config.toml
intermediate_size = 1024
norm = "rmsnorm"
norm_place = "pre"
tie_word_embeddings = false
init = "uniform"
init_std_qkv = 0.031
init_mimetic = 0.5
beta1 = 0.95
decay_fraction = 0.763
max_seq_len = 1024
train_tokens = 678500000
MLP neurons of a small language model. Each row is named by its layer, matrix (down: output weights) and neuron, and shows model dimensions 64-255. Each number is 128 + 24 x the weight over its row's rms, rounded and kept within 0 to 255. Numbers have three digits each. A neuron's up and down rows have the sign that makes its largest values positive.
After each neuron's rows, "fires before" lists the tokens most often just after its 100 highest values on Wikipedia text that the model never trained on. A number after a token or word is its count.

L5.down349:207119109115105158126145118107124108200149142110151091158128127147110130147103138163198145131110094128094110127104150127108112132132098118211118141152154156153149168084126160137113092090124108096115120167123164140158133140116130084149137134123117155134116162101122150169143158155137145130143173121131120135125121125143166152138124131138120132124110096104140142092113099120126169083089124126159117164149107128142116127161139116105116173122106162130162148107166116137112134114110113134098117142167066113131153148127140127132105133103101121106149126142120120131094119063132089064
fires before: "0" 29, "9" 19, "8" 6, "4" 5, "7" 4, "–" 4

L7.down527:148127120139079118148109147143148134141101167117135107154107089153117079078152135125144137141103152144152146128173121124173171059147166141134200127127141099102137149127136118161124103168105139121131102115094144147120090142145129180118110096118142119125147118148126133145163146136138073119149077107128118163140109163128140097144111124116128140141151111102091137160118108103132083123148154152122127069144169124131172144109158169143129134109117131105124145086166113101148146121111098148160125077096117173120114127112147134117112160143127147093134116080155146135102110146130116123
fires before: "d" 19, " of" 14, "ar" 6, "ation" 6, "t" 6, "y" 5

L8.down758:141156122125107098117133164129146126112142160133131097139146150124145131137121131145092119141132116174152147131112123138163132114102193084173173149105102119102083119097103102128124078132123140085131131112150142157122121139104128105137114133149150139093083148075126133164130155126154151149137080173123101100116168153105124095115137102120147103142106118125169127122128139133159121142157100104119124100145092157116100168121123128183137103103130124172070150135090173127163138126123104152121123096133126133146097132115121116107166160141106134133170138115111174099133138133151102138
fires before: "o" 22, "al" 11, "t" 11, " P" 4, " b" 4

L3.down380:059109146138124172097128138180150092108174092157156132114112125156163100150115154112161156129122115136146129134122158077125101127162117116110157115103168134122141130119119142140116153119102110145156126155154138171113143107118089170122132126127111139096100101102124136127140152180129159140164134111115125171172154149126167092190184121140165102114168137113128104164105174118104115100143153099123151104099109151135153150096143134150174109157135125126150111120116136117092159147151116141095127110147134126123112083109150112112096107137160151129110153119170124130127113104109130132
fires before: "1" 22, "0" 16, "2" 14, "4" 13, "5" 12, "3" 11

L8.down232:147111131164073142156149119161106133153128176109129138114124113120128140131124107139129160173109152116150096119114122102146139169161160141091153163077121117114104132132085101121121106133142126142121139117088140168132142157130097113113162125118116133092127161128176147072128104083089093130145117163125077113104115110132107120136205113135132144117156107135154092149181122139157139152123156122090118165118124116122137110140135133153083158161130126138160124136203156088087114105090154117127134151144137113113129138099157117126121114141100166105127144134155092135121127122142097149
fires before: "ud" 42, "p" 7, "n" 6, "e" 5, "es" 5, "ing" 4

L4.down541:101149123163134111102161153124098134122119198189159130131125143146109116129112129123140149153115141140140138120151143141080099122100132131148145099094161155153161117130133181152162112106100132144122116136171141092147132134124142144102115118152159114141184114114118169128116147098080149138138157114139108106145147108134116134113117118132156126113120161109160130127155124125173115129155114137156116112097112120158145116123119147121172172177126163152117104158122144159139124144121145130145097111102157163108102155113105123170141126119130154127113123113060091104160126154122121106
fires before: " " 37, " as" 9, "s" 6, "ct" 6, "ent" 5, ")\n" 4

L3.down180:014140124131115140098131105122099114129157124108154123121161087141161127113128122138156124154126128142105102137121129122119154131130112131107152110150111127158094149147101112119112113157107154115094107132162147102116135121130133140157128152115094106124125141134097123111105133136147134147109108161139171151110120175135114196145119137112095123109142163086161143123141138145141154130129177141150110137130119125152143171122132138170156102161154078157160133139102092150079090067122144152074150134088180181144172071133122113127108133146118180158142111145162136117105113102091146080
fires before: "\n" 44, "\n\n" 26, " the" 5

L4.down911:120139172141142121120119144118117124114129137129145109101104146195087126165125116116137174143084103118115086128122125088118138107156114144140135144120154116111119121151127150155105112108095091139132157113121122108158129124144105123133062144148172159118150128157150147121126138140091174125131173089155133132151167108137113126176169139144190166140090138130108126147104110129150119147133122099107130149098120084145118104132113118093112154148158096200127167136091129154116089189096141115132152104122150171107141106152122123127121113158124155145131139143070127160170117132123132077
fires before: "s" 25, "ent" 21, "id" 19, "le" 10

L3.down823:109131120185108115161143140090131133130103160155131143108088171127128129114087129123136174125130142080101164090133098172126148160128134097141163132101143143130078093080096098073143125152159087120105126140093119129137135137116125121135046151116136071119132160120140147090166138109128122137154122142166110122116134109083111109113102131151107114119107153092108138134103149092125123143191123124148113115137120153112147113116131118101119112150127121136091095119129132096150089145104113147146093149141165096144135164091127086141106108075093080127112143090126132143123118139133082108
fires before: " |" 31, ";" 11, " |\n" 8, "an" 6, "al" 5, "v" 4

L5.down163:063148144129117127102162175121141096130132143079151157077133144093119135128149176151117129122163098135150134135096129184097112130137131126120112118135087130180150134092136149145110132090120140108171122118087100150146136127101089088110145175112090133125136135116115129099124107115090099126154131120121135136116164131123126105107113134099114170116125131149127127146120092109144128111138129124102086112136130134110105155102139154115112103116132139108164124113109131089137122076175114144140150109127147111107128143133121141133128175124165129152165124116162136140156173113102104128
fires before: "\n" 33, "\n\n" 14, "ical" 10, "2" 10, "ic" 9

L3.down523:084112130131119128135123115098088161113086117128092154154123162050068137152181141149148131126149134141100142101132147116154119095143111151142109139147161116140106110123107114180149159107118111123108139155068131128156155127153143101120120111111120105105115125120142119108094114158086067144111114154156130151080143142110124098166158095104103146101159142110150137139129166126107152116099092113154120054136123117115167130127188139134149125116136137087119122142173144153147100131115155146105149144168130113156110104113138131117070139125150125118128113121120123148110130099093175141
fires before: " |" 41, ";" 8, "," 7, " |\n" 5, "." 5

L7.down23:114156113186136113173153133109126120083107092093114119130092120121130120135129093124124131098162131141124141119112140086106126176143096128072129120157105095121121108134100133110116101126136141172120109133125126119111120130098104111185127108094134118101103139099121121119083125089112178134135113098144135123109145148108135180109099120140141075104139122144053091125142156080146132101095119117096112151124134107117103133103132114145162132115136140142111153152107139178106132118107129149113150093113155103159126139111129137105083147128103155139171162147153101113131134130108137156
fires before: "n" 25, "ill" 9, "ing" 9, "e" 7, "in" 7, "an" 4

L3.down44:253109121107117136155186131172120123145141095090130141130137136091148119105128118147168137144101122120122100120160128120121150172154113095132114142118120143150129111107160124103150138108097124118126139144106076091119115140138138103135137136150149117117152134116121150098131123074174094135134089119125138107147124107136122081164138145168148135111110122112109104150138126193137127156118121151165112138115134092119110127147156117158120172140170122124138169138137115150096167104115131123161128126100113111131144098155158135122126137099108080164115152144107170133163159082112101110
fires before: "1" 31, "2" 20, "7" 9, "8" 6, "4" 5, "0" 5

L5.down409:115107116134121157133157136136102114178158145074154112198084097131182090136145106110164130124145127145127170091126125094085153162133123123130111090106137136132118161171140129103159139120102158143133135144126156090142111143140146113131110147131122123109088126114145093132106172141146139162140117153167092107132159117166123152147116113156083117108158150177142106104082098142155114148112101124102088144130099103148118141108161139128137113155102122086141118164120111128124124098144133115168139151132109143096142168105154141150115138111099100128154131141110123141072130135129131129
fires before: "0" 33, "7" 7, "1" 6, "8" 5, "9" 5, "y" 5

L3.down175:114129107082132097133113107153124122126137109109099104119131153184106118101136133132113148115114124108118160133111109149117137180128092116129173139134107096159141130102129123117181131125105124168134130112135125141110186157147166084185109153174166131149139130083088169123110145126103087073145116205142146144137169124165149127114136109131151094075093101121133173154150121114158099140134131133099105120127141110155131086151097120133102136106103131069119151150110119180125141124114126085122138115136106153093131131128134106158081087119150121184114163135149121158164138141132113174
fires before: "0" 72, "2" 7, "3" 4

L7.down407:062165152133143126107137214147129154109127109142125154129135174128142116139166120096107131099120121101113103123119128131109116162178104130086146118126102142151137098088125130155136155147120112100112168118131151121130156116163158107116100152073128148138145126102134134125131135121156104135111138134165176080118156075134093148087136137130166150097135146201126112121112152083141129128125106085147137138111147141134138154102110089113105116124112170157163162161150113129136139137100110128133120141148114145150116154132094109133129071127126108126089128131090150128147104116127124098
fires before: "nd" 41, "ly" 13, "il" 9, "est" 4

L4.down494:133170156124133118191187135150134123141132125129122120121146138111109158111142157118148097102161097125133157128160144150147127182130095124119065091106121132132111138127155157103092132107117134133131131084160178139130110137138153108179149128108129116136180139149132157138115134143111114122124114138100160144126108109123138150114068145116145138111093135114092092121112156075143148089137109170144126132141150124127094142160148132153109079134147145113146131129135115113095132155157137124113099079114096102094132157139107132093103150097157097154096130131131115121156108184129133134
fires before: "n" 18, "ill" 11, "in" 9, "ing" 7, "e" 5, " P" 5

L3.down333:248159110125133182163168094115117151122133112104114162136133113100112141121133125142137149126134134107110115141144105156117140133148093143143133185134149110138126147072170104092152135127090101122133137122123114135137118174092090160118108097122172141105137124151125143126152095105124125122133090168112144095105134096169101109129100111130122145110108119118132164158108128127115128127122126167102133106087156142122099134122178134146111165101143113143107165179112075149085135125158174163135121143078115159162140111119140143138120124188133139158121123133142156117125108103114127107
fires before: "0" 50, "5" 12, "7" 5, "9" 5, "}" 4, "6" 4

L5.down234:101116134155128128132103152111193122157130118144123180095121142086099167134180147141108150173094117145197109114132082170152111085128141122111085148105138126136103155166147128116085110139161136138108192109141116091096134113150138124123061107097140149083135110132149176156123132083131131168110140105149106125146163113141138134101116192151130123133127095109136137136121111151130131132116136086162106142144125145135122117136157121134168126099149137153077125099149115146158091139129101118137133120141106131157144119135097138107121123117130140130089146128136119143122088112153127106
fires before: "0" 42, "2" 8, "4" 6, " |" 4, "6" 4

L8.down657:145156137159121105137139093128116126103107123115126115091142084091092122117156115153113162073141112100142153118113128121142171142133105179133121122153183183102098153145170083157079130106126081125121127098121143133146156160132083099113102147131119101125150163123181112113163102119119162125108131121160107142127149113107139106130116176105155094153129153096146112092178145108076136128116096128096097133077113138093106150127103074133135111141123095100102133121122130125146123155106117137108143088139110111111098131136127112065102129150129098139120165084103117163121124144129121118
fires before: " " 19, " as" 15, " by" 9, " in" 8, " for" 6

L4.down84:132126122114110178144088115123140105157107119163110147124108137148158112131157147161131119130120127141127199142137154186182083106126133141150071102161110133101108166176129131111145112134131123089133108139128088132106140110097167120137122140110119076138126138114155148132107143100128119139180102137069115151144125138157093161179136091107136123153108154081099146133163121184112124130115109131109115199114129138134186139140148124099097152085109143094117194109099101137112146137173119151116096136099083108094087151128130138080145096140132107100152103128120123140118124125094140138
fires before: "7" 26, "6" 20, "8" 11, "2" 7, "1" 7, " |\n" 6

L7.down173:097119127118151083095132136092114152085165139101137126155171168121138127143165140129130129124113104112143117139118112115133146101144103144150130161082123127162145126153161120165086103113131151096163147124181114127144152126126156078138121102108150135137118141166128158143134129181145102117124106185114163134136149126077158123151126153153145101106113118133094077149082121028110111147116097102139128145154167134115133137149092128134072153119103101147147128144107115157141155167141132116130126094115104108149152106119151119105138113127100145160129139149141123162133134162131095131
fires before: "or" 32, "i" 12, "ar" 5, "o" 4, "e" 4, "ro" 4

L7.down614:116116137153132085145124118109107117157116109139092120102131079133119119119104083150131120109119141104134109121136144118151132151124143108118120098113162143096126135089132108184158127154165155149100116122108112129123112118106118149109099105120103085094109150145173173123101128113133162079148126143169104162119153106128125146126129090119138085129104121079104154125087137099120149107150147139089108170111112166139098137133138118132132128115124124156123085140123175132087146146122142132133142124105165146126085155112104157154118127165149087161157112101127109173187097186156126122
fires before: "ed" 21, " in" 20, " on" 6, " by" 5, "e" 5, " from" 4

L3.down692:152137108104124118143126105110097101142125139119173151190135086118124125100127156137154165129116126121132114108090154151116127122160138153143149125100179140134113111100108128099130107163145167128127124178117109128124106102138138107163127070111106076100135114121105176093182127210116107122106150086129165112129109171140109125176127134057134149149120111096122137142133136166111154120105103141141132138163117156096064121159096102113132116129130102148096118146110153150114171154122130130154126096159154116127198111142151097136130105123103081143117139112133154104157129122108117136
fires before: "en" 24, "c" 22, "f" 14, "g" 12, "h" 5

L4.down923:123158119152123161140125136146144126147172089126127204135159132142080118147150149152098121089134105149120087121109141144083128099082150145125147134113142128142108068168108129145126169148140142122129134099132116119092111118105136146175130117116099107090105157113129139124080105099158089121140137158132133121129133097095148132102078132131155132130162108128111098176129151114147114101070116136145095149138140147103077127123123127152139092145168151117117154141125112115173090124129095114180089146092140102136163149139122126112108120103166131112116125111200141124161131135143136158
fires before: "a" 13, "er" 11, "es" 10, "c" 10, "e" 8, "ing" 7

L3.down364:088141143129121140133103120156129091088128105126135126115114175118146158106156126129118134118139103090138160130083120090126124129158130152106101129122136090137136120154147129115130128085130137155127107130156163123103115098143114113163173129147115118093155159076123171139100149137110099180127140128084118115137135111113148101120143091114116120077144126127118119133130145158132107143118148178134142125125118147168146100102147153109110171148116140081160147157137130151117113146109095087111130119108129107131162130179156131111152119094144088125118132116190123186152144148133138121
fires before: " |" 27, "0" 14, " |\n" 7, "1" 7, ";" 7, "2" 6

L3.down927:111145141124106120104162096112141127184110144151178140112134171120129132166118150086092101128102165120123111144153123173109119136117115129133132145172123138130150103145121120076118095148144121139147130142137144142145114119134100154145099114118065130132171112104135122117145161115126143128157152126117097121132139168122149120100093166113131160131154127039119141127098079151162126164132094164155138092121127133134112135132128120123129105120091122105119143132158104141118144175122123131147158120141117119138119108129137142116144125107114114157141097151162180118129161133136129161
fires before: "\n\n" 30, "\n" 16, "|---|---" 6, "|" 5

L3.down95:121179115129132119136132121147123143160167112117136104140078139153134113099129153120165126112112115166098150112128115154105138145146121112107129112120177110111130148121153115138153143123128129128121115144134107120099140176123144137128153112134127063136101135133111113092102134122152137094097175169144098135098129197157119102118146133107126096117104111107149177102090101188125165114071110127123061121115174119130120106138127136134140164072118129110144136173163093126126112112121169126128124121126127143154186128148097074140130179118089107119108084086086134133100128125099098101
fires before: "0" 36, " |" 16, "1" 10, "." 8, "9" 6

L5.down1017:128156147165124175105112183138127167125126138124164102142119171079115101168134138104128129088173116149099166139164125134120103102143133089106131118139153141108173142069124161154149124126125143104081110112172130132139099124123159164132100136125175135139093109127113111140134109165142139111151130133120117121132158132140137136141137129136099158091163160187117148154100133110144172110168207132132130136117097128130139123147113155192160082133157134118129114137134085115179113142129160122126171065144165095131132125083094140093128129136114162137162114125147146114124117151185114158
fires before: "0" 35, " " 16, "2" 12, "-" 6, " N" 4

L5.down898:069155118143111117106158148101152119141097091081141159131116134143133129123133191119159160126130095159131152094114137150113138116116104172111133175120153141115121075090132149121128128119161155130101093147107145108160089147132161104115103141142148101106121119122143118155181163099121143150175101161134120134103135096112121128114129112151140129110115158116126118133136129121169084083149171115105111136094150136132124103113110119141111114136102140145110098149124129091104100139178163074138090064151109139139146108112177130126118074134137121115113108077121132129144124109116125110
fires before: "ch" 13, "id" 13, "ct" 10, "ir" 9, "g" 9, "n" 6

L5.down704:090133106104099112131126095107117143175124122097110126114112111153119092086134150104111115093138099087170090114144097155127125108124115165132104145088132144129145122128130133108124143118116154127114139176118121148109104145099088094159129097060154119108145128153159163145122137124129109100146136095112161091123168150137124199164128088080148154167130125154150093121157118168123139133132090115150114138140091149096076127141158136141133142125136122137157150152130133186096164092137096139131117105106148106097169099149153118123117120161145108136173102167121161083115155079133169104
fires before: " " 25, "b" 16, " (" 10, "c" 8, "f" 6, "g" 4

L4.down326:218157082105085143138145142119145131225128146133114135136120150133113099137123155111111088155109119145147107147127116125159135144116106129128144133123128115190130129118108136098111147088139167127143161159146154088129103120153166127129134145073097111109111162138134089134161143103156113153092147117144122102092136136103152115132111112093135103146143115076116145150097084145123142121106115139117143103143107095103103121100122100104162129099121165124142110119134162164066139167141157111145094116096105128119151092145144110116152188123140132129158091112110132119130081081127098087
fires before: " |" 33, "5" 9, "7" 8, "1" 7

L4.down1:147136137102122105150141115103117134130133141090159124118111146119126105163108054127104114114101148136123134102057103104129148140111170118157150075141097148091153134133215124140121141113106118115164139148144121131090131135130139139160118105116142161142100132098103098117117098145090146102103100100114113144159152132121147100123134120173146140135123119118166112144157092127135102151159127135108105107163110105130102093118130128167156148116129104173128160096143126151114128109157109166119090124118125114141170073111136136106100166151116152098142170134146139110141157145138129123
fires before: "e" 32, "ed" 9, "i" 7, "at" 6, "al" 4

L5.down642:117116156125130141188135145129167158116170175126135092135102133126155130120112108139133087153106142162157150097109147132124123155161106113185091095117110147137112139136139114117127139141094101077119119128118137097144116145140162077115112120127086147154122156140107135076076169120147140124145061136115123142099101127144136096074154123151121125160153081117134147083128129116143137135119094137129110173154138079146135086104154142159117109083163056153120140128113099122110126107159127108120095165097093154130156142090133089094125119140063135099107153107121094106156113108135137131
fires before: "8" 33, "7" 15, "5" 14, "6" 11, "4" 8

L8.down471:097117141133131130127171150085131122112104142197109145112138118117144134083119171115120100107091146140113099186095145139114139106139116124145112145151124126149128127131126131168093143127122151102143103145065154117134144122088156120154161141146102130107163124107107156155085131108146108181151114136143099158081139153090104123133101151131111165131112138127159168141107093193131130134174140151125102101132158115130129113118156120082129123189127097130140117123106089079106144108095124174118131151140107141139129107123119118139161105113122124150121111110143148163133102139141129112
fires before: "o" 16, "\n\n" 13, "v" 11, "\n" 7, "ent" 4, "k" 4

L4.down668:030125099153140158087129137098155107128151137109149130128128133088128091111156115117142077139131140157161137117153165111109155184154118119135137112103080126135111150122134136137084128126123132085131128179117139167122088128116130128098085123151125145150120124109096094142134083109138111098147146131148098110123121142161132114118159127082112139108126088092094136109110119164148137160094124112127121114140109097094123162138125162098132130111114163115136129131151095072112154106152120166141148135114141143118151123080112067132124128119152090137173102119165120125122147116131147143
fires before: "\n\n" 26, "2" 25, "\n" 22, "1" 10, "p" 6, "0" 4

L3.down998:079155126144125090139132119164135149131156116114136162139115115110124164115135112162122146132117148078168139116141119133090129127072120099130151113149105098096161128158117124118165145135146080176150109104135087100113114124128162109153129130120132125143163134152100148157118085110079153183127157063134112100130146125110163181110115156127134135152098120133130148120096123115123106122149173134156147139104150130088136132137147142122146125124143164116102118123095071119155102122127128118149117142127084141115161093146173154113189139080104099078144063164129145132120123132110130133
fires before: "1" 19, "0" 15, "8" 10, "7" 8, "2" 7

L4.down754:136111107131118165130115109119130096111159115098192153134116134126145089145123098125123103164126107118100106133171129116161128153174131075101140117106130143148071157146132129135135121097093112120110137152116141108128144150141127126136114151126112119097143104132084119141142139133138138093151087150088147126113099143124154117113135160131181146122131126098124110100156134137165119145106102121137133171156141131098130112144129148096152120090067140128066159111133098167148167155109123163103146176091103130095127139081169108083144112148170115131105136088138105069123111131116122158
fires before: "8" 29, "7" 16, "1" 7, "9" 6, "2" 5, "4" 5

L3.down919:129108132085066148113143132099156174181133110155095126099137113122090162119155119159128153099091088164113171115143147152164079141128121128100079119120148139149133107123102155075138112110170084135131155111118129117161161118126131138131118147153094129123112127126137142146156120147100136118131145157136118118145129132110139088138181133128090104121169147074165091148124084161130135137095082133149124132077120112153139120126126146131101146128106098117107134107086130170121131112145128141102122112123088110141089131130129126121157104149132122153121116144109131118161108136134094138
fires before: " " 70, "2" 6, "3" 5, "1" 5

L8.down867:093147144105104137142195155156120136126142138109095103128172136115136143099173115118135108109102172079117168095111123127154069107092162118141124099081112123133130092107128175122130113098115137106124087104087104164140129131109145117131148134096135126109119076107114141179132121139143124123131123123116097128106154104110161149115120097120096160115143150137117142135171114078115116123161101118169111094143116084127128151134153162151145132141117116093132124109144095102115140104104113150138143086113104115161122099142102155143132114133133178098087176110108146120169132146127117064
fires before: "ce" 18, "d" 11, "t" 9, "an" 8, "is" 7, "c" 6

L4.down101:004122106094112121128149151121116121167129127118090152121132069155104124150146121150111152127150143091100113106104130138141142126112112151118082152131154126111092085125107136130130145112088128126106128146156156149092107193083138114181113136114144149108149095146149170139132112137156123170142118139136113126099145115139194155121103144098120109150132138143124115107082170068091130138125109161119133111120100151171142121118127104159107117140138097104148089115142087116159117139134129128137112121154104133180160143119115133135087151140180136173119127101132126118167099126097149128
fires before: "p" 15, "id" 14, "ec" 11, "ist" 10

L4.down779:231104122101098113120153110134095105219158117121098130121159130091124142111115177114074138132123108170162135099136112169139140108124114138102161154143123118158090124111115104146114133081105126123128135091138190110155136135112186139152156124114115101150125129095124100103141125113160119120146160103141113115095160141107161102121098107106124138135127111073111120093118121141136120069144125121101104097128124125154103164134123103114117157094147182105122131140126152136122151106132127144112103108123099124096096127118110128135181143124106118114186132111120136155143123134142125125
fires before: " |" 23, "%" 12, ";" 9, " |\n" 8, "1" 5

L4.down489:115147158126118141119109130084139125150143177137129128149107105124105125150120134110122167152100089144179101135121137129114116124121147107142099148096187119095126098094137172103088118100125093135113145153114137115143132150090079131128166136081138134121170096083129143131123110147133155135098138156128131103119171140114100120107135172095156149114128118066101135105113137126185174102104094121159143157132154112165105141066106134090122113134136176151143140139126138082095111125141156132116131109125116124117153095125099131131100125109139131128157110102133145104158106134097148111
fires before: "p" 13, "id" 12, "ul" 12, "ist" 7, "ig" 6, "ear" 5

L5.down63:170130146108108152155146141101104142145131135125156066127133090138162119108163112157172100138081118155156096130139173114099153121122147100120146123144119145101086120128154137133133095147098148152152081121148139114104118097143156151170141101138130182134093108123157093120103086103162143141124117126105098138138132147143074149123153134109117085109117120141147104113137068110170162138146124115153100126117113162142150161183147145133141111127117124106094118129124111148105116122159146169126133116093129114103130146091166148107141150091095125130114124131114129141121144106155086128
fires before: "n" 35, "t" 14, "ed" 4, "al" 4, "." 4

L3.down316:213112123098153093118111133147110157157173154092157124102141146080131120116133091084140134088086136133116151080105133130086171142121123119130159101166117144111161084138133198087130110114122107127111174119111099138147119167125094098134142161135091073122121124090130135112116121132149123104155162130127131160148129103135125096159122136150150101104155125100114110132137135193186116169128172113096114130174157128109103125131133105155110126110136135164134154117171142154110138124134131157116095154124133128175167113147145089113115106118088175115139150128121109147129117106091070142
fires before: "ing" 23, " |" 10, "ed" 9, "es" 8, "%" 7, "e" 7

L3.down195:159159152145128111123154090130095135166128131059125122103121117093153120120131130137165167091150119129108105113118138135105145130084114110061148139150110135082105123144141142141145130119141118137140157115104110119075120109129139154120089126127111156117093147127107070128126126112173115147108129115094129106135144126155119110180118112065110115116149154166171130139124096177127123123139145101090101118090118110111169115107093102099138183150101106144117082185106139073108128112118082128139126078078108135160098164145135097121157135111105147142112141150141160126081153132112157121
fires before: " " 26, "7" 9, "ter" 5, "ou" 4, "4" 4, "8" 4

L3.down949:050149118115131107088127122148118174123134089156124140132107133119126109103105164117109127096147124089136094156115121140098090100102108110114130120088105106102180128123095107102117137136081155114124116120133119140126127090116100090131149158106137125113155156141134116147087179138089142158114156132129097147173131136080111119137113126127121120118144136099097115150131164098143088110168126147126106097092095136099112134099079133081166165118139122125125105136159119151138128106094163119121110107145086118061146114145149094111106118108101112134153083120117146152081124162110103129
fires before: "1" 36, "0" 21, "2" 19

L8.down334:153138108167122137094097136122141114150166123117132126100136133156073141133126114137169137106114134163181148086121132149137117136098080131183110132099146142151144136128133125152130109144127145099102123167078129109154119136137151116117127103177122174106109090116127122155124134153107119162160124143137102177090143092137163137174087116136127113104196102121162098124107133104134118151144115177093072150093102108131129129129106110131125127181110137114117127121164182149124119122131135104143137110162106168141121118123134121097119150145126148123115123175110137148153159172147132126
fires before: "nt" 27, "se" 18, "w" 5, "ast" 4, "al" 4

L3.down93:184093128111127126133130115138098140142147107122144100128113129167162143140071125147166152144109107133113101113166113168126097144163119149123165121129095137093125094146140152118150155126117150122143129145132082161161130158104143156124147100118168125091125107124079156072134125141136152081115142192105115130162136121134130156150191152128141128128118121085164128092142107144116129170141131107105137176125156154147115097147138093152084109109092105105096179126106116157137085125125126110106143104114152140137152123152129127118157136164066170157115116124175164076123124168113095154
fires before: "0" 61, "9" 21, "7" 6

L3.down276:181137126091115133146119161124163152130101144125089127126192156144122138099150098141112142113167147116112148128138105128178151129143126133133095134149135122107126109162101128041131142132159062095081142131115122125115135124126163132112129130139160106171111098111157155120157146108110115119135120189143140115155135091096135111093127131141139128126129117111122133131124117169123089132148104088134116132135106091119166108080144077156129105104136149155108120112165172161114103142096144155105138118152103139137156113108113091093148111153109094140101125155106104098165118152149095102
fires before: " |" 42, "–" 10, " |\n" 5, "," 5

L3.down841:186109218093134177165135129142066105110117128136078184135127136153145169106136114112145110102142122143098128141122109117132164146150120086095159105140144139127136104161105124114123132114113127158093139130115144185114140165093126116099142145110181142110160083084146152093152128146165112116111110136112069163135159102160122133139144138119150162130114131151092129157150075150146117103114153142139127150130116144166143143124151133167053126093146123127135150148123152152131123101104149112164139110138114116114162116115148134160137111122193139124154138146121125139108139110152111140
fires before: "ing" 21, "en" 12, "ent" 9, "ed" 8, "es" 8, "e" 6

L3.down736:246160152123095121161118114131110159108147176145115141120132086145123111097099098137184170142087117132127122171118104165133125172113130127128136150128096076151129132133141127070110154115104093137124101125151135080094143126139149131142152172128121116171122128144154121141138101123099115097156125160125098107114128088103112084156102154162117123144122133131130125142158133161156123168113123108115138127103135153110136086134129138132111149133133133148168162108136106139102129134122135113137138133083093135113138111133113169129160126175128149174101151118086155114134122131131120099
fires before: " |" 33, " |\n" 12, ";" 11, "%" 8, "2" 5

L3.down619:158142143122103101127125136160137152146152098149160153077169088148141111120124124149110123154136097139164130139144107130128120154112127135151129168139111138116122149111113116126149135127170135181149135131117132138134132125134124112159146171119156107162116127159113145163159111074121130141102114100169151130092131136080144113146104110098138137115132149148127074131121091074103176173141178129092099131110158123127110149109133117116167113131102125133125110171133161138147146135147139113095130093107094218173140130124089114104136160119141147176169124131137145129129140134102118140
fires before: " |" 26, "0" 10, "2" 7, ":" 7

L7.down1020:135120148143161163160100147128106116117149148160092100107099132115124126095123106123126110104147101122148129120139179113156149083155161109111114105110112110094115114094161103122149133111133099085111115136135166181127121095120168115105138143131113158124094107160106156128104136173115170113129154115097118106106125137176097122101127148085109119156141120136127139152145086141159126121082122117149116155163144169127112146110132123151127109120156198141114158145122123135119172108093134128143136134157112085130142176151185120165143100095149117124167140141132094108112104143166084122
fires before: "ed" 17, "s" 16, "e" 12, "d" 12, " the" 6

L4.down145:134116082154153164104119135136127127165098103162141128117128167122144153109104120139101071127144100128150105094148116136156078117141108123157118136137072152128109097092080175104137150082135131167125096132119122143166107162152112098129176114069116125123126160157142152127128154141136123131111130122136112117139110138115147128140132184117117132122111121141123119121144118099106041121141160132110148146119094137114103131161133112136106120111122139075149155137134163079142149090116110116132135160107089131110175087166136135090102119126136129128097111110131171134106093138113140111
fires before: "ig" 25, "c" 22, "ro" 9, "p" 5

L5.down873:165140081143147114177184090145101103159108136134165124116115164130114096133135155129125146135114141139150104157133125109128102187136126145126161133120149166163165149098125130101105094121104117124128165131111135089115111168114118118134152118071118178126196133153119098099147100108113143144119119160106078083136135114137121117107123108107136066144138114160115131066159105096127123148089099142135126145154094111139155136143096132162109148130123134148134129151140142152166166132147147129134130126163109106158126127149123102140165159108127118163129109083100136116093132114105118097
fires before: "1" 22, "9" 16, "2" 8, "8" 7, "7" 6, " W" 5

L4.down800:083115142130134083142149115122098102085124095159132097148141115158158100113150142106145149120153149106171158120133101147121167165124106134096092092121107156139147170129167110137089154149100140130171147120134095139120137103104133077155105183158124111112154138155152109167110153108137134146127144113111121144144155103130132170122122128154093086126150124139133149127134121052138162106124144095082137089105143131118095085097140129084114153141169091110124094085107136075159132148132137105168129096102129153119113116116124103107130103136089112103151137142095144155087148151096134115
fires before: "r" 18, "o" 13, "re" 9, "ame" 7, "en" 7, "ro" 6

L5.down40:187151090109171082123144138136143147157128181135146133132161127120131134132098120131155133108110138076161144136171082112140152165124157126097084131142098156160105087121137133082130168149149113144143122136124116129167132093083134084139111175131145107165142121121126120153135147073142123123137156140135147136088131097116108116137104077127173134121113129128144101145139140122141146128148089118109146130157118146100137108161138127112126099070118106137188123206138164135150145116104125133112108126124131072107133118142100130143098143113162143154112106108158138108112105150150106101
fires before: "1" 19, "0" 15, "2" 10, "5" 6, "c" 5, "3" 4

L4.down502:068097120146115146097145083125099172181127192170142154141144151136134125112127163157132094097138117147167124090111127141130111143130103171093152148091139119094093062122163155123115120153134138123121129144136144108108113168110142149151148120074119115153121177140137154144110149124186119164102143149137135120099097148147154102127140135112168104111120140115130128149089144050111105097165154136151110131124128134147114100122093086117146083124134130132155147117142171119120128100162125096108141086133143121152156114098119107107136095113122113107120088122158156138128103137125149099
fires before: "ct" 16, "p" 13, "i" 8, "ir" 7, "id" 5, "ce" 5